config.toml
num_key_value_heads = 1
init = "uniform"
decay_shape = "linear"
max_seq_len = 256
train_tokens = 762400000
max_steps = 5817
MLP neurons of a small language model. Each row is named by its layer, matrix (down: output weights) and neuron, and shows model dimensions 128-255. Each number is 500 + 40 x the weight over its row's rms, rounded and kept within 0 to 999. Numbers have three digits each. A neuron's up and down rows have the sign that makes its largest values positive.
A block is one neuron, or neurons of one layer that tend to fire together. After each block is what it responds to, as a language model described it from the Wikipedia text at the highest values.

L8.down280:498514443448530543426411479507497485516471537520479467506434478496503552535494479573483424436445526492566484515498563483558586487470450449486349445477565511488520469512497449467488446518473550433539476483573523436472484463475473461466501415439539487490468474479542533568484567530551528493483535486529511482523445487511478495498442510531468542556474508466550436488429467528443510520577
L8.down673:581517483481526493511590421622543511467524455434478544491436469519426536510497473505486470471518480493471495461496504498504485495449499493471492501432472481480510529607484526424480476589403501490447540506595517504466544540486431525505421519496460469517457543451471506481483534493498426525460543490477484433540470433503492490510448426533426521538485507488474481526550399512501472497458
Responds to: Final pieces of headings, table column names and infobox field labels in Wikipedia articles, e.g. Teams, Party, Language, Geography, Political offices.

L9.down86:538485567526527447436435525580451483549477518469537514548498513558460458475515442484540531491501490507484521522527497516556532518477500459528634467523552495504500483514474478463491479449555515466538550488444560532557574482498515500572518483453477508535526543509477433498472519462541552469540463448528412492528484556481428481535464571475483590495411507549554526512465472441458467547483
L9.down123:484456578511534465424504517478476508478476580417533463469531507443544538523492501452484554498469478536503529530452523480522477556482492524519439542457480524484516523460455466546473468509455489562483454477486496595549463477429439512502539471562590566477418503461538587501554484521529459541493547483522528479518479506487485481481409384496494566514478478438498528522584572450477488563488
L9.down333:460514532515494486539494473484491492524512522593472517523485545509613498570541482573454523503470554507589489577546467491511520442490589551427456479534444487505534516481460512575469505484476471483475531590423519461454538543612439502569545495520509524466516470524509443560510541528494411476514542535530560513555484451516449452500532508463515479523489469490540579536509498513446481541461
L9.down412:531518533518515524444514482503455487573501475502500460547467507550546470450437434558521504437550520484522480492508498467462473476455557492491439445504571432527595500486479447490437494500449447532510496529578457535456482566494572455487493454554498494416542492509499566480511466417489542427509526466487497542531512516484468412559490394406467549507436450440516514521595515447442493492500
L9.down463:560450550603462489416527445509527474505491497512533483455423500458502480430559480476549556479491457495507518461509466483445542460503497536513474447476458524497513561510452479515511526498444479538538535548526504381524472520527449506514468579507434504474452460434467514399454455549476486525578531410467461468542515489444510538567435547497450480444474485508477544494486551492521521426568
L9.down570:521497500571538509546528514502452478500535527558477549479460536514461552553495430519455507531487564523489499455559505471523424466506526484565447499502512537503482527456521512463493472508546498580508522467531496525575469481541420451403514568513480469490509471474535478542558521483568516539471443599527493492473474488487466508487514568534519488515528444518509509577501515510497502424493
L9.down594:516475471477450472532453595493610456445474490485493451420469528523421466466471505517486526517449514537518495496450421475561479500450454472499515488476493473565516471508530538467512514480474463427509456526545475476496510495543477495583536570529445512527506495460434530506452553463479489471481456517451570481496461421488524489497546465452525507478493488496505458558516486429475499473505
L9.down648:564480465467489454533547534440593427516537447404517525484498470511511513531508419497479516526498545558492528480518446465509517448484508427554497511495465475547492460595541513412505502580533533474456541463541511529498470570450467502416471563415473536556507479481486470516430509507476473502436539500467450444517501530580437531481521537490486499470513524481525491502562494491526493579580
Responds to: The opening parenthesis right after a person's full name in a biography lead, before birth dates or native script, e.g. "Pablo Durán Fernández (born"; weaker on scattered mid-word pieces and punctuation.

L8.down5:434434482518481486548508423526504490485532487478433472508547525521496495535437568546524516525507495498500583511542530526558506489500447468466640538488430574520555488482483494469493502496517485492485483441501482493525462519503516505483522505568477415545567470465518544493519534503530533540501486518504510418511426555451497523555474604446443537495495514559529503589510483429502482414507
L8.down647:449540470455486488512473475512548486475549497486432489435496544435591532484489401459493502509519534479499516582481522521494520495490545509475523557489487494512472520466487511515513478509517529536505512563557487474561506497443509406515500509481532527534570488510496484494518547488474487439519481474525431551457473511477583557493540575446485526572512576543475434501574462453515485475522
Responds to: Final word piece of a person's given name just before the surname, as in Elisab|eth Ellend, Jul|ie Mackin, Dar|ko Macan, often in biographies and name lists; weaker on table separators and cells.

L9.down3:545543534537452489502511528513491504545477450560509555542514481443487514570409483452510514473508448484498524502550502517536416473469477503539517547445513515529459545547515511414499429530476517440522522584500511490478485530579447444510508465520427501511524428507500473445535465500504478515489506460506515554451461497463513550496478547493478483555445501483525468513532513480539515467437
L9.down196:465459500467575469482465500457460511473543570500489540460499382514517445533457379577454474478469490443508528491387536510540411475502532490459436505488453566474416530507518464493530542494562539523465478453528470479524484543536559544472500522535507437491397491465492473462474567492474457532497544422486524431484514431476531555455558481547477490481522532553489451572431475489495553471487
L9.down234:524494477468461516478465483469515459499451470474514478532540512421505471479503472483548438563519576485514508513457535453488562523520478525463577495507502476469483495504444522482412495458529514454482490442487472542516524507444480460470469475422490471476529447528488495512521522472450497449577575507516473467497516478440500499538522510532488440473510442471480474535472495521525411595506
L9.down287:495493484436460490502506521535460507533522436511496518531575473513483507454548467551508447478522451479476543470576511481490441491506468489487474479478478515527521524431500450517486556442521449498503468489527528535471417544498508427460502441544492560525513465587518488409532448566517527438547470489524466461450508503454515478463564488474532534520555450470567423526471430472545453487528
L9.down318:438505544449511474495572448492421469452519444526461516473495481511436475519506465509513451473558534511475516482514495531474513514477462542544567475510463505486523519529458448522513495494551528496539515504524499531572497457599531485490541461449462511443541466454510512550529638484470503499419532520521480484509450485515561515503528531530454447543520445514465495517511519617549496523486
L9.down426:428489498470525429585437554514473444496459431397532473484491464455541566512523503581458514518435456504505534528489505438519476494488469492515587488521503523478453527534464484503466609526512501465504433518548465553533498476483490569546510582488455491536512536439468455467562462476452438497536524541463426513429448517489507540466493615616498499548480562457540449514453508436474518473496
L9.down557:523404483494512468522435424546481529463511451517534540475470453490450481515540482469476522477562483574488512559418462490507465482560402456522384510498500487466523434478425526530453462561522454522533519520523575471460525528440430512498583477486517546441508533446490540527545505525485480502537530476445558439499549549514491539447489331512519476488501524505433511483547451480532415538437
L9.down692:525516512457454492506454451453532484429457529450588431474538502520488519489574541501476492537510462468417496526445426485501483543494537529491453429505540514515473561461389435501505554465488485441406522444549573476622487559482511523530501501544511539487491482481462524507420427505465435516493513551501449525479457525516483519452484326548521530522475490502519470458409570531497476457514
Responds to: Words beginning a field name or section heading in Wikipedia infobox lists, such as Country, Authority, General characteristics, Technical details; also scattered mid-sentence words like his, to.

L6.down95:471543524519480541449528469501457457516462490461545502517528477561528544511502489518448483526518493506448484522522495462561471532529496541517507419522496492434495482548538535475473507449536530559510499478488484529450433479454489590446455520500527518437551521484554471519456445497534508482492539512548493534512493503515446543523496617530492452477464477485481490511540506441564410476555
L6.down134:499466431547502475495457519534533481494515489568521516559446458537463492508485485554475572462493501436444567491510570525467530429517502459531603470563502492532417485431498516560396506495511568467488567470540502527596544515492560489520474443461492518449577504532492541462506438547549430536444438461505514495516507522499497515501558531492534520458493481443482499543545523568524513559551
L6.down457:444487484570486493545423548462528607486529466501486546597494513546489551455487484487482472511477567509483491504512466442521502507424472452544516502517468564498546510506501485492507480540571471461478515501416514486481547593533496490481535495512464504490504588543547492448439484459479568529486538446517536471443573506410520522484496468487667452466513535478534506490567537464552455500516
L6.down495:443571459524463522557573497536487501509507538497501536478457491463517443534445627467512493535453444523464470506456527523463455514485477484580596513506459503465418526535497420547554529484499492567474469479475518558501551470481468469488507509551548494490530468428508510527546458475490579522380457460516451534563527527536547454540521609436456502471557380469490580458510467424538506486543
Responds to: The verb played or plays after who or He in athlete biography openings, e.g. "footballer who played for"; weakly, scattered mid-word fragments.